config.toml
num_hidden_layers = 16
hidden_size = 256
num_attention_heads = 4
num_key_value_heads = 4
head_dim = 64
intermediate_size = 1024
vocab_size = 8192
hidden_act = "tanh_gelu"
norm = "layernorm"
norm_place = "pre"
norm_eps = 1e-05
positions = "learned"
qk_norm = false
attn_scale = 0.125
bias = "all"
tie_word_embeddings = true
parallel_block = false
init = "normal"
init_std_qkv = 0.0312
init_std_o = 0.00553
init_std_up = 0.0312
init_std_down = 0.00553
optimizer = "ademamix"
learning_rate = 0.000624
beta1 = 0.9
weight_decay = 0.17
lr_head = 0.00476
max_grad_norm = 2.0
warmup_steps = 307
schedule = "wsd"
decay_fraction = 0.712
decay_shape = "linear"
final_lr_fraction = 0.05
batch_tokens = 65536
max_seq_len = 512
doc_mask = true
train_tokens = 595200000
max_steps = 9083
dataset = "wikipedia_en"
MLP neurons of a small language model. Each row is named by its layer, matrix (up: input weights) and neuron, and shows model dimensions 112-175. Each number is 128 + 24 x the weight over its row's rms, rounded and kept within 0 to 255.
Before each neuron's rows, "fires on" lists the tokens most often at its 100 highest values on Wikipedia text that the model never trained on.

fires on: ",", "|", " |"
L3.up957 [104 109 103 137 130  98 109 122 139 130 144 137 148 130 140 160 120 139 102 153 156 179 125 123 119 104 129 126 105 179  99 158 145 158 134  57 125 156 122 144 113 103 152 113 127 134 171 155 137 146 104 106 132 184 132 103  79 183 149  96 163 144 128 100]

fires on: " (", ":", ".", "P"
L9.up773 [117 133 117 138 122 129 135  95 121 127 138 126 130  76 141 103 151 105 148 141 151 117 145 166 119 134 150 176 151 157 109 135 123 113 112 102 124 137 120 102  83 127 117  94 116 118 132 138 142 140 121 162 154 134 109 150 124 163 142 147 170 153 134 104]

fires on: " to", " could", "To", " (", " Can", " may"
L2.up553 [138 140 143 129 122 110 137  63 123  91 175 133 136 120 135 101  99 149 161 105 158 130 146 133 145 130 145 127 125 123 175 113 171 155 139 112 127 160 127  92 104 153 136 107 100 144 174 125 100 121 127 146 130  94 110 149 169 110 110 128 116 103 159 143]

fires on: " |", "|", ";", " ;"
L5.up784 [116  69 101 101 119 106 137  90 104 143 114 136  82 117 135 138 139 134  90 109 162 132  88 107 140 105 140 118 111 156 102  61 162 124 142 118 118 152 148  96 115 149 121 120 135 175 134 141  79 121 134 133 115 144 160 124  90 106 160 105 107 172  99 152]

fires on: ":", " |", " 4", " 3", ";", " 2"
L3.up928 [100  87 136 140 118 119 149 103 123  92  72 118 103 124 135 133 112 160 115  93 153 163 123 171 135 110 143 118 102 156 120 116 131 162 161 116 126 166 135 147  90 144 121 129 127 124 180 143 124 113 148  91 146 149 107 133 150 119 165 100 110 141 178  93]

fires on: " =", "0", ":", " in", "3"
L2.up820 [106 159 107 144 103  61  95  87 133 118 160 113  98 126 175 101 176  51 130 144 151 141 104 106 139 104 149 129 151 156 148 121 146  91 122 113 110 113 113  85 120 108  98  73  99 131 153 124  99 108 109 107 172 114 121 153 155 108  96 121 162 149 137 143]

fires on: " |", "\n"
L6.up708 [118 101 164 133 149  96 116  91 111 126  95 118 128  97 120 132 117 100 118 153 178 116 123 114 119 146 140  98 165 162 105 120 147 115 158 121  94 164 153  96  99 151 130 141 129 127 116 108 115 159 119 127 113 151 132 146 140 114 119 119 120 162 112 130]

fires on: " of", " |", "st", " (", "e", "gl"
L9.up600 [146 109 128 102 153 133 106 122 122  95 122 116 145 145 149 155 181 156 112 148 142 147 121 125 144 106 116 120  98 127  97 121 160 103 131 104 132 116 118 174  57 169 115 130 111 121 105 112 122 121 129 159 166 123 118 115 122 139 133 110  99  96 106 131]

fires on: " |", "d", "ed", "t", " and", "|"
L9.up239 [138  76 106 122 141  96 126 102 156  87 108 122 166  87 136 129 166 130 107 100 180 119 169 113 153 118 126 104 103 109 165 144 113 113 171 124 118 108 133 111 147 127 148 114  80 155 152  90 105 108 131 123 130 128 168  84 155 104 116 128 120 137 126 125]

fires on: " |", "|", " place", " medal", " hold", "-"
L5.up113 [104  98 150 120 123 126 141 127 126 125 133 148  97 124 135 132  84 132 102 135 170 137 106 127 104 125 119 131 134 137 137  96 157 117 145 127  80 118 131  94 126 141 145 106 113 189 123 108  71 109 129 121 130  89 175 129 134 136 142 120 117 137  81 139]

fires on: ",", " but", "—", " and"
L9.up531 [130 111 100 121 101 107 117 110 136 146 144 146 147 103 108  92  57 115 176 138 161 149 112 122 141 126 121 114 135 149 116 143 184 105 115 127 117 122 142 123 117 108 114 149 114 132 159 134 134 109 142 107 141 125 117 117 150 139 133 134 146 150 137  83]

fires on: " |", " more", " well", ";"
L5.up534 [160  98 147 130  65  96 156 141 124 124 141 179 143 102 137 145 107 119 120 124 148 145 111 119 136 165 158  87 190 134 127 114 101 110 153 132 101 176  66 135 130 116 154 142 157 105 136 141 149  89 127 104 133 131 107 115 119 112 104 114 156 113 119 134]

fires on: "\n", "\n\n", ","
L9.up661 [159 114 139 134  84 127 164 124 116  99 153 137 162 111 170 115 109 112 155 108 136 175 138 102 128  90 167 119 118 111 111 122 162 155 110 127 101 112 138 128 149 120 128 116  79 183 166 103 111 142 122 102 162  97 154 136 140  80 125 135 135  96 116 110]

fires on: "\n\n", "\n", " Sh", " B", " A", " Q"
L2.up272 [135 135 110 127 108 109 116 142 132 116 120 120 152 110 126 160 127 115 170 113 132 132 151 156 128 101  82 107 104 175 158 131 139 130 127  99 128 165  95  99 120  59 140 100  90 119 162 127 124 115 100 143 120 140 121 120 150 155 125 106 173 135 124  99]

fires on: "er", " as", " of", "ive", "y", "row"
L5.up572 [ 91  48 111 106 117 147  95 139 101 149 133 133 164 107 107 119 173 103 175 112 148 164 104 139  96 119 111 136 127 121 147 167 127 124 145 113  89 148  68 157 142 142 163 149 141 143 135 138 117 143 160 149 100 165 132  95 128  97 157 123 113 121 116 129]

fires on: ";", ":", ",", " although", " while"
L6.up511 [114  95 107 133  84 138 155 139  89 109 112 113 125  97 113 122 158 112 133  90 148 181 130 110 129 135 174 134 133 128 115  99 178 146 101 121 104 133 187 113 119 153 144 132  88 134 174 125 110  96 146  89 152 115 113 106 122 128 135 115 160 149 160 140]

fires on: " |"
L6.up994 [122 117 161 145 130 134 138 138  84  95  98 100 106 117 126 112  90 142 148 115 162 153 152 145  87 150 153 161 120 125 112 102 147 130 127 122  86 146 120 148 108 128 114 132  98 149 126 153 103 114 126 123 101 110 161 120 156 141 125 120 115 159 138 146]

fires on: "0", "2", "3", "4", "″"
L5.up378 [165 121  94 142  78  94 139  96 133 126 174 122  97 131 117 169 120 110 165 157 144  95  82 108 152 100 144 129 149 147 172 151 146  98  95 124  99 168 104 132 121 136 102 127  98 122 143 124 107 102 124 123 130 113 164 108 136 128 132 119 132 149  94 177]

fires on: " of", " in", " by", " |"
L9.up807 [128 137 149 121 116  86 132 105 100 105 108 136 153 140 129 138 161 141 117 135 145 173 106 151 131 121 155 149 108 121 119 157 126 100 134 111 112 182 191 126  76 174 129  94 132 100 143 143 156 159 127 146 151  96 128 138 142 134 144  87 145 146 106 125]

fires on: " of", " |", "t", " on", ":"
L11.up989 [127  93 103 125 135 114 137  76 139  97 112 128 113  79 160 101 142 110 141 165 151 132 104 130 114 109 127 108  96 161 178 120 119 135 197 132 129 136 182 118  84 162 166 112 105 111 121  92 147 122 111 124 137 107 167 134 139 109 161 104 146 178  93 129]

fires on: "}", "°", " |", " votes", " place", ":"
L4.up224 [158 135 107 127 100 124 141 152 184 150 124 153 159 117 115 156 182 109 139 172 163 142 159 165 116 143 125 142  95 169 112 133 137 109  75 122 136 121 144 109 116 147 146 106 130 109 143  93 135  87 116 105 118 108 144 157 139 136  76 115 125 131 135 156]

fires on: " |", ";", "|", "A"
L5.up940 [138 124 109 124 115 133 170 127 122 109 138 119 132 108 175 147 105 104  98 185 129 144 113 155 119 118 119 131 146 131 126 115 165 137 121 115  97 155 143 126 121  97 113 152 132 132 153 134  98  84 130 130 150 105 132 144 153 123 141 107 156 141  94 136]

fires on: "-", " Website", "|", " Time", " •"
L6.up727 [131 103 151 151 100 101 146 117 120 143  99 182 129 118 130 136 117 143 128 169 106 194 134 140 111 144 137 145 114 161 151 148 162 124 158  83 110 161 138 109 127 144 115  98 134 141 162  98 118 129 113 114 159 142 118  94 131 107 108  87 149 133 125 160]

fires on: ",", " |", "'", "L", ";", " fall"
L6.up392 [156 166 136 120  93  91 145 107 126 105 159 138 132 127 159 139  87 104 110 191 160 129 117 113 128 141 127  91 137 139 153  85 115 105 110 131  93 144 118 105 133 143 107 113 126 109 126 170 125  76 114 100 177 151  88 107 143 146 106 112 120 117  74 118]

fires on: ".", " Station", " station"
L4.up730 [145 106 103 121  98 139 164 121 133 116 118 146 162  96 125 148 121 135 115 116 141 179 180 153  92 141 104 151 108 174 124 129 145 127 130  83 102 124 123 107 123 115 139 109 128 126 157 112 136 150 119 166 134 107 146 107  97 150 112 111 135 130 173 105]

fires on: "-"
L9.up986 [107 119 102 107 117 139 130 149 127  96 122  88 142 124 186 138 128 110 137 111 165 143 117 112  89 163 135 135  99 148 102 125 132 121 139 101  94 145  91 160 124 149 152 112 103 148 133 115  80 160 124 130 144 127 123  94 156 116 125  86 127 160 134 115]

fires on: " |", " of", "-", " by", " with", " for"
L4.up349 [123 108  84 129 116 159 120  92 143 144  99 126 139 129 125 164 169 133 127 156 184 141 189 151 117 137 107 142 135 153 182 116 148 132 127  98 146 107 123 128 119 159 145 119  79 146 143  98 119 112 152 145 119 103 135 129  84 116 159 114 119 107 121 131]

fires on: ","
L3.up679 [120 105  92 117 109 114 166 109 135  97 174 128 133 124 140 130 120  99 133 126 149 221 149 124 125 114 132 146 189 100 137 109 148  86 143 116 118 131 152 149 127 124 140 124 122 176 140 110 116 164 105 158 112 105 112 139 118 128 142 113 129 105 139  99]

fires on: ",", " and", "'", "\n ", ":"
L9.up515 [133 113 142 116  97 108 133 114  98 138 118 151 163 123 143 112 103 126 143 152 167 128 120 140 133 120 125 144 151 176  88 103 152 100  99 132  68 155 158 111 137 121  58 146 134 133 114 147 120 103 150 140 138 153 124 150 183 118 150 144  82 136 106 134]

fires on: "s", ":", " of", " was", " took", " ="
L11.up585 [118 152 147 161 100 124 132 148 159 109 164 164 141 134 151 176 142  99 149 205 156 149 152 132 106 127 112 112 132 128  83 121 123  76 149 119 158 147 130 125 158 132 116 162  96  97 121 155 127 152  98 141  95 113 131  99 159  71 154  59 153 113  89 120]

fires on: " in", " |"
L9.up154 [112 106 150 159 115  89 144 104 132 114 111 185 144  98 149  98 132 103 150 149 132 136 177 158 125 140 109 141  99 140 118 137 141 103 149  85 110 153 174  92  79 176 133 119 125 137 168 106 158 131 130 139 103 126 111  96 118  94  95  88 154 134 122 146]

fires on: ",", " &"
L4.up450 [118 129 106  94  70  87 166 124 145 111 118 143 133 104 118 110  94 110 171 164 124 173 159 149 128  92 109 140 165 118 109 118 131 120 141 118 116 179 129 131  95 124 107 145 122 158 155  79  88  80 133 101 157  89  96 133  89 100 179 130 147 112 126 113]

fires on: " |", ",", " in", " and", " ;"
L11.up385 [142 116 118 159 141 119 133 118 143 110 117 118 122 111 163 126 141 141 190 108 145 168 141 110 123 118 109 144 132 143 111 155 124 159 118 114 106 127 145 123  96 146 149 139 144 126 142 134 136  82 110 130 101 145 130  72  91 136 111  97 141 150 126 111]

fires on: ",", " Ar", " Un"
L5.up996 [144 125 140  71 132 102 149 128 128 112 146 152 168 105 145 125 129 116 150 143 136 155 125 123  74 122 142 132 148  92 143  82 166 165 126 119  85 152 175 159 123 118 176 147 101 174 133 130  90 133 135 150 147 109 118 119 157 138 158 139 147 128 118 145]

fires on: "\n"
L12.up655 [138 126  87 127 111 132 123  91 102 163  99 131 115 152 148 131 112 112 147 188 137  96 110 146 158 117  94 108 103 136 134 178 108 110 148 103 128 122 161  92 150 161 122 116 121 122 166 131 116 102 158 137 110  59 123 141 194 103 127 120 112 117 123 114]

fires on: " there", " There", " Christ", " hold", "em"
L2.up411 [ 69 130 152 126 157  93 133 115 154 129 125  90 124 152 122 102 113 148 134 131 136 154 143 146 127 132 123 136 143 118 149  80 160  85 149 125 110 131 122  99 139 110 100 126 116 127 135  72  62 111 126 117 124 122 128 111 162  95 138 103 103  92 155 121]

fires on: " We", " le", " we", "ø", " You", "á"
L5.up467 [140 127 120 105 118  89 158 126 152 105 150  82 126 111 145 107 113 126 110 134 135 115 129 122 118 129 184 154 146 116 110 102 173 121 120 110 104 111 123 137 108 134  72 143 122 135 131 110  77 131 129 121 184 141 150 144 154  86 114 144 168 145 106 154]

fires on: ".", " The", " of"
L11.up605 [120 100 146 104 101 141 135 122 103 140 150 104 145 101 120 140 165  92 153 158 126 156 147 165 125 142 107 139 119 147 140 124 114 172 148 104 124 118 106  95 142 131 140  69 126 153 122 115 122 132 128 153 130 148 145 143 103 156 153 151 118 136 123  94]

fires on: ",", " |", ")", " then", " appointed", " by"
L5.up882 [159 129 101  85 105 109 144  98 183 153  98 133 148 144 147 120  51 132 126  84 177 126 140 167 120  79 144  99 155 154 145  65 189 131 125 124 127 143 138 118 126 134 135 133 126 154 158 135 126 112 107 143 138 123  90 132  99 123 137 119 181 120 144  91]

fires on: "\n", " |"
L3.up1003 [110  95 174 136 128 135 135  70 116 112  83 113 107 110 119 143  77 144 147  94 164 140 117 138 134 109 110 129 107 106 102 107 135 171 157 106 114 126 185 101  90 112 134 109 163 131 180 159 129 124 193  90 104  97 123 152 131 146 175 123 119 143 153 117]

fires on: " /", " &", "-", " |", "s", "'"
L6.up132 [125 150 144  85 126 120 148 121 181 106 115 182 156 126 135 107 128 135 120 131 172  91 138 158 134 177 145 117 156 180 190 116 121 179  98 116 106 146  99 126  97 153  93 108 143 121 161  74 151  99 140  97 151 114 140 137 108 154 144 146  91 127 122 154]

fires on: " |", "|", "a"
L3.up775 [139  83  69 135 106 113 130 149 137 156 127 130 162  99 127 151 175  89 133 133 152 163 150 149 123 138 125 137  95 163 111 158 104 124 119  63 113 143 105 130 139 139  98 112 107 127 160 112 122 132 140 141 164 129 133 130  64 130 129  95 162 124 134 129]

fires on: " a", " the", "."
L9.up259 [142 117 169 153 146  95 134  64 160 119 128  91 108 100 156 141 135 148 139 164 170 134 148 115 145  93  74 123  93  99 107 146 147 140 148  96 143 149 106 127 125  96 140 125 116 145 149 107 150 115 114 140 125  79  98  86 121 185 111 126 121 138 139 102]

fires on: " have", " also", "g", " already"
L11.up556 [110 139  86 111  61  90 168 107 133 106  52 154 149 128 117 120 152 144 113 147 145 126 160 134  96  85 104 126 132 151 143 161 139 124 120 144 136 119 165 168 115 128 124 143 106  95 111 153 174 146 162 104 140 113 124 100 143 146 105 169 170 127 128 117]

fires on: ":", " the", "s", " of", "sp"
L9.up127 [144 130 150 129 130 113 131 133 136 107 133 108 110 127 150 112 135  61 139 160 134 126 163 141 162 139 102 142  86 174  84 121 147  75 139 120 144 145 146 107 118 139 128  96 145  76 127 138 157 126  96 124 143 107  94  94 108  75 157 123 128 176 111 102]

fires on: ","
L6.up685 [167 143 120  92 124 115 183 110 122  63 137 116 183  99 154 102  86  80 105 134 160 167 104 138 119 109 105 139 192 114 128  90 177 113 115 132  98 131 160 133 117 110 176 120 101 183 157 134 116 126 126 162 148 137 118  84 116 131 133 128 159 163 102 124]

fires on: "\n", "N"
L3.up419 [135 145 113 153 133 104 103 127 174 138 150 122 149 104 115  94 112 104 133 105 176 149  99 138 150 120 130 150  96 146 137 122 170 127  96 126 148 124 129 106 114 176 131 130 180 130 127  93  98 100 147 147 130 108 138 160 131 130 158 118 114 112 133 159]

fires on: " no", " No", "No", " vi", " the", " ne"
L6.up66 [137 133 147 149 107 113 131  63 153  83 109 112 137 127 113 124 130 136 140 150 131 118 177 141 114 119 112 117 133 148 136 154 130 133 183 123 140 157 137 141 137  91 137 143 137 115 129  99 157 120 141 151 125 122  84 119 152 154 118 123 132 155 147  75]

fires on: " a", "er", " an", "on", "ment", " place"
L6.up711 [133 113 130 114 125 144 143 138 135 132  76 141 165 125 144 159 150 153 128 146 147 143 106 156  95  98 132 151  78  99 141 173 121 108  98 110 110 166 141 116 100 109 127 134 154  95 137  88 142  73 124  91 122 112 113 114 119  87 131 127 163 125 143 115]

fires on: " of", " de", " Festival", " City", ":"
L5.up512 [104 134 117 119 110 106 150 135 149 110 107 139 128 111 203  99  92 110 123 150 153 175 121 142 121 137 120 146 137 173 149 154 160 120 125 116 155  99 165 131 101 137 124 128 143 107 118 121 133 147  79 145 125 105 126 115 112 120 137  91 105 144 114  92]

fires on: "'", " of", "(", " given"
L6.up370 [135 110 100 108 121 135 142 147 115 131  98 152  97 123 117 134 150 127 162 114 125 107 140 171 148 106 143 119 128  95 157 113 125 130 130 108 138 128 128 114 117 170 114 135 116 122 124 113 110 105 140 142 118  72 117  98 177 134 127 113 100 101 158 131]

fires on: " Ro", "f", " by", "de", " Bu", "er"
L2.up668 [136 148 128 121 105 128 164  97  93 151 119 161 102 117 121 141 162 179 106 121 129 119 145 105 100  80 105 175 110 142 122 130 138 112 166 131 118 134 149 121  78 128 147 105  82 130 159  95  93 145 165  90 144 168 102 119 170 113 153 115 168 118  96 128]

fires on: "-", "|"
L3.up716 [132 117  93 141 100 151 152 148 130 116 159  97 158 107 171 129 155 100 125 104 152 126 130 114  73 149 117 144  89 139 124 150 157 106 148 123 129 127  91 141 126  74 149 113 125 148 149 152 113 104 126 116 104 157 143 102 104 137 153 122 158 158 149 147]

fires on: " |", " at", " in", " by", "="
L5.up692 [116 116 125 127 140  99 104  88 158 116 117 160 121 109 117 120 135 123 150 160 182 153 128 176 117 135  87 106 164 176 135 130 155 126 105 116 116 148 159 113 107 148 122 115 131 102 133  85 136 169 204 138 149  94 139 106 119 138 111 100 117 182 112  90]

fires on: " to", "-", "–", "\n", " -"
L5.up212 [145 113 114 119 157 102 115  95 165 103 126 144 122 133 113 115  87 118  94 134 139 148 112 119  85 112 152 132 143 175 102 137 125 142 206 111  84 140 179 103  86 127 146 122  88 122 164 140  99 130 106 114  98 108 155 115 182 132 170 119 105 169 106 124]

fires on: ":", " two", " of", " three", " f", " |"
L9.up190 [162 109 139 139 164 129 141 125 106 122 106 176 136 141 184  97 111 125 155 119 139 189 127 157 149 144 107 144 129 165  98 132 137 124 125 128 141 154 141 154 128 128 122 102 138 122 131 110 144 108 106 142 155 115 144  77 157  60 118 123 108 151 121 125]

fires on: "=", " of", " ", " re", " inter"
L4.up103 [140 124  99 146 113  69 115 122 149 114 125 123 191  94 133 168 180 125 153 118 154 151 150 130 136 160 116 154 150 136 105 126 114 161 149 118 136 139 149 124 129 121 142  81  83 121 146 115 134 126 108 163 115  98 134 131 138 167 142 113 130 146 118 123]

fires on: " |", ";"
L6.up677 [165 171  86 155  85  77 151  89 156  92 163 134 129 132 124 182 133 137 127 167 172 143 162 112 149 120 150 107 145 141  89 111 146 152 113 113 133 158 143 117  95 140 109 133 156 114 143 114 102 117 117 103 129 118 125 146 129 136 111 122 185 116  88 130]

fires on: " |", "\n", "."
L5.up849 [131  99 140 132 153 103 138 114 122 113  55 106  94 137 114 131  93 149 110 121 161 157 127 149 126 155 158 158 123 114  92 133 171 116 123  99  79 136 107 112 118 119 131 134 106 135 123 110 129 109 153 120 147  80 162 131 128 152 159 116 129 124 165 132]

fires on: ".", " |", ";", " ."
L3.up342 [158 126 132 125 108 105 111 133 112  99 121 124 117 101 143 192 150 130 110 175 179 135 146 134 136 104 117 100 132 149 147 161 162 153 142 126 113 151 143 161 110  97 158 121 133  89 102 172 136  76 108 107 152 182 145  97 132 148 108 131 113 142  74 162]

fires on: " |", ":", "3", "4", "at", "it"
L6.up703 [181  93 127 124 121  65 174  98 130  97 143 136  91 124 119 129 131 128 118 169 158 153  80 115 125 111  90  77 162 123 151 143 132 123 156 119 127 184 127 136 152 120 158 140 124 103 138 135 131 122 157 149 140 127 143  65 106 116 134 116 127 133 139 146]

fires on: ".", "′", "°", " is", "″", " running"
L2.up946 [140 141 164 149 115 151 133 124 145 150 121  94 144 117 106 124  94 135 118 103 141 139 129 154 118  99 127 117  85 140 114  96 139 106 155 124 116 181 107 119 124 156  91 109 170 125 122 163 149  85 147  74 106 122 166 106 122 149 123 116  59 118 167 158]

fires on: " |", ")", " medal", "\n"
L4.up799 [123 139  98 150  77  62 167  56 137 117 145 146  96 153 120 115 112 152 173 156 150 150 121 143 133 133 106 127 158 190  88  97 162  67  97  99 156 143 152  82 110 122 130 126 142 113 147 136 110  85 116  96 167  79 143 122 118  98 144 111 170 150 100 104]

fires on: "\n", " code"
L5.up338 [160  89 134 150 142 117 113  72 181 132 129 122 124 131 108 124 112 130 177 135 150 154 114 122 149 124  92 152 100 157 135 117 136 116 163 111 127 138 126 108 126 152 125 103 142 146 154 122 123 120 152 128 125  81 114 157 150 115 115 114 102 106 114 134]

fires on: "-", " and", " |", "s"
L9.up568 [137 119 107 115 124 122  92 109 128 116 113 135 148 106 146 149 145 106 139 118 155 138 169 115 107 114 104 154 140 138 147 122 109 136 141 116 135 143 142 129 138 185 138 118  60 135 137 112 108 156  91 108 155 124 151  95 119 150 134 123 123  92 138 129]

fires on: " and", ";", " on", " |", "\n"
L4.up1021 [112 131  94 137  68 111 154  88 142 107 107 126 122 123 109 138 103 145 123 174 138 149 119 146 139  83 132 110 200 152 151 129 157  87 111 105 135 149 165 141 108 117 107 137 152 100 118 115 103 126  62 123 160 139 128 115 140 135 141 114 170 153  84 119]

fires on: ",", "N", "D", " and", "H"
L9.up685 [128 150 102  83  62 112 146  81 128 131 119 141 146 142 127 131  51 177 141 122 145 162 120  71 127  89 127 121 161 117 136 104 163 123 137 112  65 137 150  96 162 127 138 130 128 152 163 133 101 144 104 116 152 124 121 150 144 135 130 152 146 124 122 124]

fires on: "s", ",", "so", "a", "r"
L6.up985 [119 149 141 129  76 160 106  93 142 141 116 153 150  99 148 116  90 103 155 151 146 117 109  76 102 101 148 134 113 135 130 119 121 122 156 118 109 144 110 143 143 106 101 139 136 173 166 123 150 131  95  92 120 134  94  91 126 120 132 135 146 164 145 136]

fires on: " was", ","
L6.up311 [108 112 141 105  75  70 179 108 108 147 106 173 125 149 117 102 106  94 189 149 135 158 110  98 131 103  95 132 122 103 116  87 146 114 127 111 120 145 112 119 124 115 155 124  87 171 171 136 114 107 104  84 140 127 131 119 112 106 153 110 149 163 129 124]

fires on: ")"
L5.up570 [115 138 131 112 113 134 153  94 116 142 151 140 119 127 117 102  89 101 117 129 144 121  97 149 122  81 143 125 155 141 151  81 150 180 134 137 125 142 185  86 129 132  84 136 112 141 121 128 137 129  86 113 151 122 128 132 148 135 128 127 176 118 119 150]

fires on: " and", ".", " ri", ",", " He"
L11.up975 [141 153  93 112  88 120 157 117  85 162 115 110 120 111 132  92 133 133 137 159 138 161 112 133 155 138 142 125 124 145 111  97 185  84 120 130 139 133 137 121 154  77  94 159 107 149 125 138 165 168 127 137 159  95 168 109 151 143 121 131  84 142 133  92]

fires on: "\n"
L5.up18 [119 106 151 129 125 122 172  71 142 140 101 130  96 120 101 124  76 122 164  97 164 134 125 110 125 132  89 122 106 176 149 132 129 144 136 131 115 142 115 108 118 140 110 133  99 149 177 113 124 116 153 139 107 110  72 122 134 128 143 125 101 106 135 139]

fires on: "  ", " |", " 0", " UEFA", "1", "2005"
L4.up629 [118 128 125 134  88 118 106 119 117 114 122 105 184 103 209 194 146 118 140 118 141 154 153 133 133 136 147 127 110 146 138 160 106 133 140 116 115 157  82 121 116  92 133 121 155 114 155 128 117  91 135 112 105  99 140 147 104 144 128 105 137 126 102 145]

fires on: " |", "te", "ora"
L6.up342 [141  71 101  95  82 114 121 110 164 104 103 142 142 126 109 172 173 142 114 139 167 109 132 142 150 141 142 148 123 146 149 143 117 111 108  86 153 158  85 132 119 145 118 129 136  97 133 123 112  81 167 139 132 122 128 165 112 150 124 126 104 152 108 166]

fires on: " with", " .", "les"
L6.up975 [110 135 104 114  97 183 135 126 158 121  97 109 144 119 146 121 119 170 118 128 135 133  93 159 151 113 124 173 164 136 141  98 153 135  99 130  88 131 143 165 143 119 116 169 111 110 130  95 121 104 124  83 105 104 113  66 170 136 129 120 146 120 114 121]

fires on: "th", "s", "h", " Oct", "r"
L6.up1014 [ 90 157 140 108  91 117 119  94 111 106 141 126 136 107 136 141 127 107 144 122 140 124 118 117 106  93 124 121 112 137 144 100 173 137 162 114  65 134 113 123 107 152 109 137  89 194 158 136 110 157 128 124  90 145 128 100  93  77 179  88 143 119 188 127]

fires on: " =", ":", ")", " |"
L4.up8 [103 105 152  97  82 113 163  90 142 116  95 165  98 131 125  66 103  93 148 146 155 126  99 134 129 113 143 102 130 129 167  61 133 107 103 124 121 175 136 114 126 120 118 133 131 170 145 132 116  54 166 101  87 100 120 120 103  99 152 113 129 152 153 134]

fires on: " |", ":", " zone", "p", "."
L9.up323 [132  73 119 131  98 127 149  76 150 125 102 168 139 132 150 101 150  99 168 126 139 141  95 150 117  85 116 137 136 162 183  89 125  78 139 125  92 126 126 118 100 156 127 116 114 144 174 117 154 156 136 105 144  82 121 123 136  75 147 123 132 165 133 117]

fires on: "|", " |"
L5.up565 [111 125 129 155 112 114 122 129  82 107 146 107 125 101 174 156  66 158 170  94 165 157 178 116  88 146 142 148 137 108 100 135 148 155 140 146 102 134  97 123 143 120  67 142 144 124 110 125 113 106 134 104 135 117 141 141 159 151 139 122 105 152 105 139]

fires on: "'", ",", "T", "s"
L6.up63 [146 114 107  79 100 103 104  69 153 114 142 149 153  95 144  80 120  92 136 124 136 165 129 106 129 152 106 113 196 162 141  96 143 167 109 105 118 123 153 120 107  95 134 140 124 153 167 139 140 105 107 135 148 110 142 123 104 146 111 121 132 130 152 142]